config.toml
n_layer = 16
d_model = 512
n_head = 8
n_kv_head = 4
head_dim = 64
d_mlp = 1344
vocab_size = 8192
activation = "swiglu"
norm = "rmsnorm"
norm_place = "pre"
norm_eps = 1e-05
positions = "rope"
rope_base = 100000.0
rope_fraction = 1.0
qk_norm = false
attn_scale = 0.125
bias = "qkv"
tie_embeddings = true
parallel_block = false
init = "trunc"
init_std_qkv = 0.0189
init_std_o = 0.00334
init_std_up = 0.0189
init_std_down = 0.00334
init_out_by_depth = true
optimizer = "cautious_adamw"
lr = 0.000687
lr_mult_o = 1.29
beta1 = 0.95
beta2 = 0.95
lr_head = 0.00918
warmup_steps = 424
schedule = "wsd"
decay_fraction = 0.879
decay_shape = "linear"
final_lr_fraction = 0.05
batch_tokens = 262144
seq_len = 1024
doc_mask = true
train_tokens = 900600000
steps = 3436
dataset = "wikipedia_en"
MLP neurons of a small language model. Each row is named by its layer, matrix (down: output weights) and neuron, and shows model dimensions 144-239. Each number is 128 + 32 x the weight over its row's rms, rounded and kept within 0 to 255. A neuron's up and down rows have the sign that makes its largest values positive.
After each neuron's rows, "fires before" lists the tokens most often just after its 100 highest values on Wikipedia text that the model never trained on.

L5.down180 [122 124 137 134  79 170 127  95 158 111 183 128 152 135 140 197 107 145 155  98 112 137  88 154 110 152 123 109 144 133 116 169 120  96  76  35 112 123 143 139 114 121 124 119 134 130 131 129 118  98 128 142 134 130 128 144 117 108 129  94 126 158 150  87 132 128  54 163 120 106 130 143 140  92 161 153 149 137  86 121 127 108 129 223 163 129  98 140 143 138 137 132 131 147 114 133]
fires before: "="

L5.down251 [131 180 137 111 128 172 152 120  81 172 100 103 104 166 123 169 149 147 110 165 152 113 133 147 152 134  99 132 143 120 124 132 108 138 122  59 156 142 161 118 131 102 125 137 100 118 150 147 116  95 127  97 109 150 136 124 141 142 123 126 104 123 113 117 110 115  58 125 117 118 161 179 118 139 132 146 101  95 145 175 130 156 120 197 144 151 130  99 112 161 127 128 152 116 102 112]
fires before: "="

L13.down1108 [103 124 130 112 150  82  93 207 104 148 102 102 128 120 123  90  83 108 138 102  95 111  91 119 114 139 127 143 124 101 138  76 112 108  66 173 128 144 178 117 130 161 113 177 101 193 138 137 166 117 172 171 111  93 156 117 113 142 138 107 115 121 121 177 140  87 158 164 136 114 147  80 107 102 134 118  92 148 107 123 110  97 100 112 106 160 137 110 168 124 138  60 140 170 155 168]
fires before: "=", " Aj"

L13.down754 [130 176 145  85 130 156 111 125 108 144 126 113  74 126 113 112  96 104 106 150 154 128 207 111 154 132 100 115 134  87 121 150 199 114 138 158 101 160 138 113 154 143  76 123 124 102 129 109 107 125 125  86 135 143  90 125 124 142 114 142 172 135 144 145 168 114 180 102 145 137 166 180 139 183 110 112 157 118 101 119 199 148 160  99 125 166 130 110 172 113 137 132  77 106 126 109]
fires before: " |", ".", ")", "p"

L5.down283 [136 182 135 115 101 152  97 118 137 145 144 142  93 128  90 150 143 114 201 124 101 178 187 128 153 120  92  61  96 115 123 139 127 129 169 135 122 110  85 133 165 172 136  55 101 138 141 112 105 151 136 138 167  98 125 144 144 148 171 162 157 130 132  96 170 126 177 107  74  90 101  83 113 106 127 105 145 125 147 132 137 186  65 146 120 133 155 129 144 127 110 151  88 135  74 120]
fires before: "s", " |", " born"

L5.down735 [164 161 141  89  86 190 139 136 111 144 160 193 136 117 160 139 152  81 133 131  96 187 130 234 156 115 139 115 145 127  92 126  77 164 143 109 127 127 178 114 148 108 172 115 108 119 142 126 175 139 121 120 142 131 109 124 130 183 150 145 144  93 108  64 158  99 111 125 110 137 122  89 161 168 143 116 161 136 128 101 140 133 148 135  42  95 149 103 157  81 132 130 139  90 157 152]
fires before: "="

L5.down1320 [140 157 101 151 203 164 137 138  65 142 143 140 112 156  80 145  87 177  73 149 131 117 148 114 141 139 176 188 147 126 122  80 114 108  59 112 112 134 131 131 147 120  61 138 134 132 121  90  48 123 158 137 134 163 121  98 141 151 123 157 121 115 128  78 144 116 119 103 132 122 119 160  85 145 108 109 133 185 140 139 124  97 128 106 179 133 163 154 130  57 125  98 128 129 125 174]
fires before: "="

L4.down523 [114 161 172 103 146 138  57  97 148 141 152 146 102 115  43 102 112 141 142  55 133 158 111 115 105 103  94  75 156  82 124 192 144  90 159  62 152 123 181 110 105 118 119  97 130 107 121 142 165 173  94  98 133 143 155 121 160 142 142 124 124 105 165 157 149  99 174 120 118 130 112  42 175 121 127 142  96 114 129 126 121 172 144 112  96 132 169 142  96  57 110 117 131 133 123  98]
fires before: " |", "O", " ("

L13.down1087 [ 74 128 131 155 166  63 106 105  76 183 150 128 174 144 131 152  91 117 151  85 121 101 137 153 116 145 128 108  98 148 110  53 149 193 123 151 111 143 119 194 169  81 182 141  90  74 115 161 155 133 157 124 118 107 167 114 156  95  75 225 135 141 134  85  95  44 148 127  95 189 132 117 166 104 115 126 107 135 140  85 184 148  94  79 134  61 108  84  78  65 130 152 130  63 134 157]
fires before: " |", ")", ";", "-"

L13.down1025 [ 80 108 149 142 118 102 134 156  70 148 137 149  92 109 147 178 147 102 145 104  97 164 144 133 134 158 135 143 104 145  75 105  84 169  90 130 145  64 168  75 113 143 158 105 186 121 114 156 133 103 130 144 129  96 160 182  92 128 110 160 191 151 150 139 108 131  92 169 209  80 135 165 116 175 105  58 123  71 126 165 144  65 142 133 204 170 182 109 128 135 162 119 153 173 125  78]
fires before: " in", " to", " by", ".", ",", " into"

L9.down1324 [ 47 103 109 130 141 107 156 126  99 130 107 124  98  94 149 131 122 123 156 139 164 169 129 125 161 114 104  43 162 154 119 107 170 103  86  90 165 121  85  74 145  94 123 118 142 155 137  81 103 127 125  46 148  98 115  90 124 149 124 162 178 134 151 160 125 142 110  78 127  54 135 166 131 106 152  56 154 115 106 167 145  74  86 126 184 120 146 161 161 131 101  90 163  98  73 142]
fires before: ".", ",", " of", " and", " ("

L7.down398 [150 129  98 177 142 150 157 173 130 163 164 157 139 117 190 144 107  92 144  82 149 159 184 146 140 101 137 130 141 118 159 100 115 118 109 133 156  98  88 132  84 115 128 142 113 129 143  55 142 136 139 133  74 184 209 126 149 149 117 132 171  84 126 130 160 112 157  65 141 111 155  86 125 104 136 135 140 151 147 152 160 137 150 118 150 146 167 110  95 112  88 116  91  95 143 117]
fires before: ",", " |"

L13.down662 [159 112 147 103 141  90 111  71 157  67  69 117  48 171 116  20 143 148 125 158 159 127 103 127  97 115 115 131 124 162 107  86 141 150 124 193 115 127 138 129 109 166 122 109 105 172  72 159 156 115  90 118 116 147 141  79 123  80 134 115 134 142 135 168  96 117 224  92 117 146 128  84 130 157  99 128  91 147 165 167 156 116  81  43 151  82  97 112 105  88 119 131 150 137 136 129]
fires before: "="

L7.down834 [121 165 165 103 132  97 143 141 127 149 104 116 117 155 144 144 129 145 150  98  84 110 170 152  77 155 152 144 227 151 106 176 140 122  98 117 109 144 149 163 158 155 167 168 175  93  97 144  94  60 160 104 110 150 101 120 137 122 118 141 185  60  84 112  74 126 132 148 106 176 175 117 226  98 196 132 137  92 173  92 174 151 112  91 118 146 119 105 121 154 142  92  89 105 169  90]
fires before: " of", "\n", ",", " and", "\n\n", " who"

L4.down628 [103 121 115  87 192 129 109 142 169 108 112 200 185 122 115 136 121  80  93 160 210 179 184 121 201 110 188 174  98 125 120 122 108 155 171 195  82 163 135 102 167  99 107  89 120 130 187 123 121 142  96 128 156 138 128 138 127 153 159 141 152 107  83 134 151 125 100 103 122  70 137  94 135 153 102 127 162 165 195  98 137 150 160 143 130 174 155 141 120 153 106  77 132 103 139 141]
fires before: "-", "old", "|"

L9.down324 [ 84 160  97  99 138 102 133 165 154  82 133 133  94 125  79 110 119 113 172 132 143 120 148 109  95  99 128 111 112  95 116  90 181 109 160 148 147  95 164 158  92 123 122 114 101  98 142 155 142  96 123 150 152 116 109  83 137 126  99 180  94 109 113 155  57 170 192 120 126 196 131 134 145 183 159  90 104 173 107 143 145 160 155 111 126 122 164 102  98 132 161 172 124  94 104 113]
fires before: " |", ".", ":", ";"

L13.down298 [104 212 137 110 172 105 172 141 131 154  76  99 135 170 133  77 161 137 161 131 109 142 107 137 146 117 147  84  77 139 153 110 117 131 156 158 164  99  93 131 122 122 151  87  94  46 136  96  82 132 129  39 142 167 120 147 137 129 178 115 119 144 140 177  78 113 156  83 156 126 158 163 114 157 130 116 161 106 150 133  74 194 148 134 132  62 147 118 136 102 137 156 157 143  96 107]
fires before: "\n", "\n\n"

L7.down31 [175 174 152 154  70 156 101 111 156 170 122 115 126 119 227 211  86  84 184 108 134 133  94 131 147  89 174 157 124  81 142 144 152 125 119 139 116 114 120 124  89 111 127 142 126 190 164 167 140 142 131 201 140 165  85 168 149 132 183 170 221 134  86 174  85 134 131 123 170 109 137 148 110 157 161 122 164 167  83 153  90 116 109 157 110 134 109 116 153 111 140 146 100  60  77 133]
fires before: ")", ":", " |", ".", ","

L4.down769 [160  99  96 134 150 133  97 150  90 161  83 151 114  83 155  73 105  83 143  85 164 113 159 125 123  78  86 117 140 100 109 159 106 158 113 105 117 128 160 158 156 164 147 136 138 174 105 156 119  76 138 175 119 182 154 136 114 158 113 119 178 172 121 147 181 185  95 140 171 104 140  71 150 129 129 163 154  73  84 150  73  66 119 137  48 105 105 131  74 125 109 119 127 122  78  61]
fires before: "-", "|", "=", "1", "The"

L13.down652 [112  82 147 118 116  98 113 145  71 161  86  85  97 110 109 146 138 113  81 165 122  76 133  62 106 156  93  85 175 128 168 189 163 141 155  93 134 162 123 123  96 120 166 182 112 103  84 131 103  80 187 118 151 134  80 134 132 113 159 128 182 134  98 105 143 146 165  73 164 143 106 180  96  89  78  81 138 104 158 122 152  81 172  94 163 142  50 145 128 161 112 120 113 117 102  85]
fires before: ")", ".", " ="

L5.down1274 [124 110 136 115 137 133 120 133 135 111 196 127 148  77 129 138 122 113 104  86 143 126 157 100 121 128  92 166 139 134 111 126 109 114 167 137 149 176 114 191 175 153 176 140 160 105 116 109 171 174 151  97 138 189  91 140 110 148 130 164 170  94 106 157 168 150  62 220  67 151 100 163 111 138 101 169 136 127 122  44 150 134 145  97 177 156 163 103 155 119  74 153  98 165 153 147]
fires before: "-", "\n", " |"

L9.down441 [ 54 104 105  85 118 150 191 132 179 141 134 169  94 187 149 141  98 108 151 151 156 147 144 150 162 129  86  98 148  66  52 128  95  89 162  72 153 152 217  85 122 100 136 174 135  84 122 134 149 186 128 120 135 100 111 110 166 135 141  97  71  93 123 141 156 108 113  84 119 101 108 160 160 143 133 153 104 146 186 133  88 152 126  90 151 169 138 175 123 119 101 110 148 149 169 111]
fires before: "d", "s", ","

L5.down1290 [132 111 146 153 133  58 123 127 206 135 118 132 130  64 108 148 157  87  99 108 109 109  86 108  88 125  83 125 104 109 149 106 110 129 168  94 132 115 177 108 112 127 131 107 125 123 154 140 142 118  80 132 157 119 142 140 114 156 156 183 137 171  94 149 138 110 146  95  89 200 159 189 180 146 138 142 116  93 136 118 177 157 154  97  65 145 181 118 124 128 117 145  87 176 207 121]
fires before: "|"

L13.down1048 [113 124 138 122 100 137 118 157  93 135 103 125 158 152 196  66 116 168 125 131 126 116  73 145  73 128 130  95 132 130 100 104 145 114 179 205 135  99 166 124  97 138 142  93 130 159 155 156 120 141  85 155 143 160  83 136 122 120  54 166  74 147 128 174 164 146 174  98  91 141 140 164 141 127 131 107 131 170 108 154 141 143 110 140 110  85 143  90 132 132 135 105 108 116 176  95]
fires before: "="

L13.down943 [155 152 127 146 150 108 158 112 131 125 145 161 138 147 157 130 107 168 150  96 133 106  55 131 110  82  24 124 116 115 158 138 163 214 194  86 140 102 176 133 161 128 136  87 123  69 132 147 132 197  69 133 158 125 103 119 145 102 101 157 127 189 161 139  94  90 137  85 113 139 153 137 123  82 134 123 114 157 102  96 157 120 103  82 174 147 111 128 149 156  98 156  97 150 163 163]
fires before: "|"

L13.down271 [106 164  98  81 156 152  66 163  69 106 100  88 125  60 150 167 176  93 104 161 150 151  78 102 144 155 147 140  75  94 143  81 144 116 118  95 125 114 210 158 119 127 142  77 109  75 130 180 120 118 132 111 162 148 181 172 150 106 107  89 129 114 117 107 104  86  87 162 119 180 118 132 157 100  87 122  99 143 133  87 131 143  99 127 124 118 108 168  83 129 116 146  81  73 138 173]
fires before: " |", "-", ".", " ="

L5.down553 [148 162 131 118 194 125  94 129  65 148 108 184 150 104 117 168 105 124 102 105 141 125 143 104 126 147  99 134  82 162  76 159 160 179 155 144  76 133 170  97 151 136 155  88  90 147 167 131 134 170  99  29 132  77 121 153 124 173 117 150 119 162 125 129 127 168 112 177 168 131 137 128  94  97 133 140  77 152 121 167  56 121  93 118 166  88 151 176 156 189 117 125 148 129 127 156]
fires before: ",", ".", " and", " after"

L7.down818 [156 138 118 159 158 159  86 109  84 179 171 138 152 124 161 128 117 116 178 142 175 140 180 160 166 124 179 118 120  82 128 122 112 110 130 105 134 110 146 171 129  81 167 132  90 133 131 120 137 154 147 113  92 140 134 121 118 164  82  76 147 134 126 130 139 110 111  64 127 128 142 156 138 120 113  97  81 154 119 164 105 113 167 138 141  88 152 145  89 106  88 164 108 109 172 101]
fires before: ",", ".", " and", " (", " in", " |"

L13.down1071 [ 65 133 127 146 132 136 115  80 166 135 146  75  88 160 112 107 117 157 107 152 181 103  81 117  96 149 137 163 127 123  97  74 101  81 151 158 149 148  81 132 123 107 150 171 129 168 183 143 142 127  73 125 154 125 114 135 143 148  80 127 158 132 110 153  68  90 138 129  94 132 141 144 180 184 138 149 179 136 139 146 115 185 102 102 120 118 109 152 160 107 139 142 131 144 112 112]
fires before: "="

L9.down650 [128 137 152 203 171 114  97 174 124 159 186 168 118 144 153 165  93  95  83 130 109 126 141  74 146 152 164 115  76 112 108  94 163 126 119  99 160 156 104 111 160 112 178 131  98 191 229  83 156 176  94 211 156 179 108 113 149 154 105 200 138  76 160 104  63 140 111  98 118 102 117 153 139 133 156 151 121 200  79 146 171 155 167 101 192 116 118 162 131 105  70 137 104 133 164 153]
fires before: ",", "–"

L9.down768 [148 169 150 163 138 123 131  80 128 125 137 126 133 109  42 126  93 100 115 155 118 160  81 112 133  97 117 108 107 161 175 103 151  99 122 172 173 141 127 137 118  55 172  62 178 109 105 142 109 161 105 114 166 141  94 104 105 137 149 137 160  93 178 164 151 182  79  66 156 151 119 101 152 168  99 125  91 165 120 123 137  81 192 122 128  58 133 129 136 124 194  83  77 104 153 113]
fires before: "-", " of"

L9.down941 [110 120  89 131 150 122 160 180 166 113 111 159 120 125 143 103 168 103 122 154 140 163 125 161 154 177 103 159 122 101 124 106  85 170  67 149 166 138 153 148 144 153 101 138 141 125 115  78 180 109 166  87 147 173 136 156  90 121  79 138 158 136 130 127  93 149 148 152 120 175 156  73 126  76 102 141 137 123 103  79 165 109 176 156 173 139 145 161  95 118 166  78 102 126 149 145]
fires before: "\n", "  ", " 1", "-"

L13.down92 [ 83 133 175  96 106 134  96  69 111 112 125  92 107 144 115 157 130 107 105  83 103 154  99 129 159  89 115 133 159 132  50  88 135  95 154 118 184 122 102 155 117 146  81  99 164 185 139 141 180 148  69  80 106 117 109 150 108 174  88 132 134 118 157 134  96 111 201 141 137 127 149 128 114 162 154 126  87 104  83 156 121  84  81  70 104 119 131  80  99 128 125  87 118 126 118 158]
fires before: "="

L13.down262 [112 112 130  86 150  72 171 123  80 194 148 152  98 110 127  93 118 110 170 143 148  92 115 136 105 157 135 146 163 135  86  76 139 145  61 179 142 105 209  88 172 151  47 107 104 144  78 161 115 140  86 175 109 107  74 110 141 216 117 151 130  99 155 142 145 158 204 125 145 114 107 212 135 162 113 106 150 121 148 128 129  19 146 107 133 124 148  87 136 116 185  90 126 119 125 116]
fires before: "="

L7.down881 [ 87 135 136 132 103 132 149 161 128 172 169 119 103 147 152 179 113 130  63 148 170 123 144 103 140 127  79 101 112 169  75 144 121 148 130  42 133 164 102  84 110  65 158 190 114  94 132  98  97 179 136 108 209 120 108 150 138 114  89  96 142 134 119 145 108 127 167 103 112 104  32 119 148 136 138  74 119 140 153 116 102 171 131 139  98 175 131 131 115 122 138 125 150 121 107 112]
fires before: ",", ".", " of", " and", "\""

L9.down145 [ 51 193 168 138 131 142  77 166 160 151 147 100 136 107 111 122 148 107 118 160 130 168 125 125 144 138 139  91 117 151 172 120 139 123 152 211 158 221 127 106 121 115 179  99 110 132 138 191 126 129 154  48  86 148 146 131 124 114 107 126 104 136 141 151  99 147 200  98 126  98 112 132  72 105 112 123 115  45 144 148  82 124 106 113  77 170  92 150 158 113 143 110 107 165 157 122]
fires before: " |", "=", "\n", "\n\n", "O"

L5.down629 [130 116 126  91  96 129 100 193  95 109  88 149  94 156 166 158  74 134 145 153 161 126 132 121 118 150  69 134 111 144  78 140 154 149  92 154 134 156 182 203 137 105 114 115 104 135 102 131 140 141 158  73 110 124 194 135 182 153  92 157 154  96 151  86 132  94  65  68 123 168 200 134 153 148 108  33  80  91 103 156 105  77 100 153 108  96 133 122  77 125 156 123 117 128 144 104]
fires before: "=", "-", "\n"

L5.down916 [135 163 158 124 158 115  93 184 125 200 149  80 140  84  73 124  95 121  82  93 122 132 135 108 183 130 147  95 101 134 118 122 148 172  86 140  90 126 173 101 132 127 136 158 113 128 162 116 106 123 137  76 113 125 125 117  90 102 121  87 138 173  96 184 114 154 111 150 150 141 116 136 201 104 169 142 110 207 153 155 141 107 111 177 117  90 131 160  85 120 166  80  70 136 122  78]
fires before: ",", ".", " to", " the"

L4.down193 [123 151 125  85  95 154  96 131 124 123 141 151 147 137  96 178 126 116 129  98  99 177  86 150 141 142 102  99 105  82 147 146 116 145 117 123 114 145 155 105 122 116 105 102 124  91 105 112 115  78 138  99 120 158 118 129 161 120 124 100  77 136 139  77 129 153  15 114 113  99 122 141 151 113  91 156 159  76 109 155 136  77  96 168 149 144 164 154 124 143 143 130 136 116 118 137]
fires before: "="

L9.down535 [120 102  60 125 127 140  94 150 101 138 133 183 142 140 140 116 133  96 120 136 136 116 143 148 138 202 173 202 108 101 133  86 181 215  82 135  74 131 147 141 137  84 128 133  98 113 146 139 132  89 125 111 104 173  81 223 143 157 129 122  73 108  96 136 175 159 118 114 163 130 170 154 156 145 141 177 146 178 155 142 152 145 134  92 161 132 100 164 172 138 127 125 120 123 131 138]
fires before: "-"

L13.down705 [136  90 114  52  92 130 134 151 108 143 119 124 182 105 122 118 105 152 180 155 106 171 130 162 102  90  81 170  54 141 127 154 125 105 126 112 125 143 142  82 131  59 143 112 180 151 133 123 104 153 179  54 175 113 138 121 115 145 130  93 113 134 140 214 144 106 110  79 131 121 108 115 151 113 121 131 125 122 140 103 131 167 136 132 142 158 145 124 146 134  96  75 135 118 127 135]
fires before: " of", " and", ",", " in", "'", "s"

L5.down160 [112 108 137 118  37 164 147 166 121 126 166 141  94  93 118 213 141 146  99 125 112 132 120 134 141 157 146 143 117 128 151 133  89 150  61  49 115 124 124  90 132 158 148 139 146 147 142 166 117 145 125 168 111 126 143  97 146  97 143 162 127 149 138 120 153 156  82 147 138 119 114 126 134 120 120 124 148 125 151 121 108 165 115 179 124 110 127 116 121 135 133 143 136 121  91  93]
fires before: "="

L13.down125 [170 144 122 173  99 155  86 180 110 157 140 167 136 112 114 102  83 169 110 139 104 158 143 107 128 104  79 100  81 106 156  78 137 100 135 179 167 146 111 182  97  49 176 135  94  86 149 131  98  94 173 122 161 152 138 129  83 101 123 148 139 132 133 170 123 125 104 141 122 196 101  83 135  96 124 162 174 129 149 155 153  85 158 120 179 128 108 106 132 118  67 121 102 158 144 114]
fires before: "-"

L5.down548 [144 113 116 124  78  77 130 196  92 115 153 118 155 108 178 174 108  99 123 146 121  84 171  74  80 158  95  96 103 156 142 140 178 113 125 131 151  99 144  99 205 147 141  56  89 179 164 135 199 155  95 102 127 198  74 153 182 158 124 113 112 138 203 140  79 117 127 144  74 155 152 160 121  72 144 113 110 110 171 157  92 141 179  93 141 173 118 115 106 166 108 127 131 156  63 172]
fires before: ",", ".", "ta", "ce", " a"

L13.down654 [159 165  71 144 123 134  56 112 183 157 151 104 160 125  98 146 139 152 137 132 141 115 118 152 131 160 164  60  76  70 150 193 129 135 118 126 112 118 128 161 142 132 122 135 120 101 117 165 115 219 100 135  94 163 152 104 128 144 156 105 118  82  79 129 124 189 107  87 155 142 158 121 136 116 107 117  97  94 162 155 121 129 111 177 128 182 102  78  90 120 132 157  94 148  95 126]
fires before: " |", " ("

L5.down615 [155 125 193  78  88 160 100 101 109 138 213 117 171 141 119 210 132 135 146 139 136 114 101 155 148 124 110 183  90 114 109 133 142 143  94 107 134 126 124 102 158 138 151 113 118 119 181 149 151  89  82 164  98 147 111  95 150 136 126 165 155 144 137  98 141 146 109 136 114  90 177 129 179 143 130 161 113 202 172 109 158 136 125 167 101 125 117 122 119 152  97 182 120 158 163  82]
fires before: "="

L5.down355 [121 185 149  96  65 182 102 205 141 104 131 132 123 158 135 163 121 114 130 159 139 144 167 147 205 136 111 139 125 153 169 188  81 124 106 133 135 108 151  88 144 129 140 132 134 105  95 112 108 119 129 136 124 153 102 111 118 143 114 124 150 108 145 159 127 112  88 151 135  55 114 137 214 121  80 126  85 140 155 134 103 162 134 144 150 193 136 150 101 137 163  79  99 104 139 118]
fires before: "="

L7.down1038 [133 150  83 120 122 105  82 134  90 130  99 101 103 172 184  87 105 131 187 100 132 125  68 115 172 126 152 120 133 138 132 128 147 158 123 179 119 127 152 148 155 150 116 141 121 142 158 113 121  87 103 132 133 152  95 145 138 134  93 140 110 115 100 148 122 194 142  89  75 147 112 176 177 146 174 138 120 102  76 139 113 185 145 151  60 107 136 129 161  99 138 138 119  89 108 137]
fires before: ",", ".", "S", " |", ")", "\n"

L5.down1142 [131 136  51  48 107 153 132 157 149 139  99  68 134 117 130 190 115 134 143 170  96 132  95 138 134  77 147 160 148 155 155 185  94 195 120  87 116 115 138  70 157  94 209 117 100 109  39 135 156 142 160  84 156 139 149 109 142 136 152 142 130 117  83 162  98  61  98 113  41  70 180  88 132 120  77 142 150  95 201 143 119 201 114 155 171 100 111 108 126 168 134  98 150 110 103  80]
fires before: "="

L9.down123 [117 154 102  98 119 107 162  80  96 145 215 150 134 189 157 116  99 124 116 134 151 145  83 160 132 141  75 144 201 180 126 152 191 156 136 185 127 130 167  87 110 163 155 158 116  63 147 127 112  96 158  92 130 189 120 165 142 112 148 184 125 145 107 118 123 125 170  99 130 165 121  91 140 103 106 186 121  98 148 159 169 160 123 138 155 145 194  57  62 107 130 165  77 166 134 136]
fires before: ",", "\n", "\n ", " ("

L5.down616 [111  99 130 121 116 179 100 124 122 124 171 141 106 106 108 199 116 148  96 143 153 173 134 128 149  94 109 118 146 117  88 163 148 113  80 104 140 148 118 109 100 135 138 133 169 177 129 121 106 130 109 149 123  84 120 119 109 143 111 130 154 146 125 110 151 144  29  96 111  90 114 134 139  94  75 146 149 161 125 147 111 150 100 199 113 147 118 133 140 131 117 145 124 135 105 133]
fires before: "="

L4.down194 [112  82 137 124  87  83 138  82  78 132 150 137 133 176  82 120 113 122 162 147 164 145 158  91  62 128 124 143  96 140  71 146 107 138 185 144 135  89 121 111 193 105  55 108 121 126 138 141 100 104 153 160 107 127 175 156 163 138  72 117 170 135 163 137 137 152 141 144 104  93 103 147 119 133 166 140 113  85 133 178 120  96 113 131 103 145 154 102 127 167 129  78  75  86  89 132]
fires before: "=", " |"

L4.down903 [139 184  93  93 208  53 115 130 128 142 137 166 189 156 129 118 106 152 123 132 163 160 107 114 120 131 115 147 162 121 105 156 104 164 155 132 134 100 143  75 169  91 115 111 116  52 221 133 106 161  88 140 111 111  55 150 108 167  86 119 134 116 121  91 113 123 137 127 144 194 148  89 191 124 162 162 124 130 117 144 114 127 146 157 113 115 137  84  93 132 117  61  89  86  92 149]
fires before: "-", ".", ","

L13.down959 [150 135  89 101 122 196 120 108 150 166 157  62 113 152 151 150 127 117 108 114 154 133 109 129 110 140 173  72 124  84 219 152 157 130 146 136 101 138 182 150 166  56  95 114 157 158 143 135 161  89 156 132 151 141 148 130 148 129 117 126 169  69 162 138 134 100 121 108 204 110 133 153 159 114 104 120 133 150 129 123 107 127 133 149 126  88  90 112 157 167 134 107  97  93 144 154]
fires before: " |", ":", ";", " (", "10"

L4.down1217 [ 82 121 172  29 155 136  92 157 119 118 153 115 139 163  91 186 135 126 159 114  82 146 113 135 115 181  85 114 100 104 146 101 122 113 174 144 124 122  79 142 129 133 125 113 133 136 133 130 100 118 138 140 118 167 116 133 157 126 131 143  91 119 179  92 105 126  58  97 133 109 123 174  91  57  95 100  96 124  97 128 144 109 110 121 150 144 149 153 137 124 107 148 130 129 123  90]
fires before: "="

L13.down1171 [111 106 117 129 161 110 120  73 142 209 107 149 127 188  80 115 106  63 137 133 143 169  99 154  78  84 181 119 160 132 137 154 185  84 142 116 129 127  87 150 124 215  72 138 115 167 132 125  47  66 114 148 125 127 110  98  62  87 146  94 118 167  75  84 114 154 147  91 143  94 172 108 154  87 172  87 165 127 160 162 133 183 154 103 113  97  67 112 149 135 116  85  91 130 140 148]
fires before: " |", " of", ".", ":", ","

L4.down1335 [165 107 103 111 125  75 139 116 150 126 101 153 129 123  97 112 136 109 160 182  70 124 198 167 150 156 115 160  61 128 122  73 151 165  86 178 111 144 109  95 156 126 134 128 113 171 165 137 130 134 118  96  79 155 111 172 100 111 122 148  77 131 127 110 167 179 162 148 103 104  97 148 117 152 143 157  84 145 174 156 162 104 124 148 130  98 128 189 123 153 197 113 100  89 121 166]
fires before: " |", "-", "\n"

L4.down1327 [111 110 180 110  84 145 140 132 163 144 145 136 136 141 116 147 148 135 154 155 132 162 134 180 154 204 122 117 106 136 147 104  99 125  64 103 152 160 149 122 113 127 149  73 138 135 110 134 147 112 146 130 138 146 158 115 146 114 103 147 107 144 133 116 104 171  92 113 161 115 138 111 160 108 119 105 126 118 137  66  94 136 159 149 130 127 147 132 122 140 121 129 122 122 143 153]
fires before: "="

L7.down373 [123 170  90  77 118 139  84 119 100 170  96 155 119 134 119 114 136  95 160  97 104 126  94 154 169 129 118 148 122 117 109 102  90 139 134 153 154 128 185 116  68 114  92 103 137 150  53 129 120 147  63 132 144 131 136 115 130 130 143 167  42 129 105  85  93 197 127 157 156 170 109 124  71 149 146 109 158 114 104 131 160  92  99 122  77 156 113 153 121 137 137 133 108 110 148 112]
fires before: "="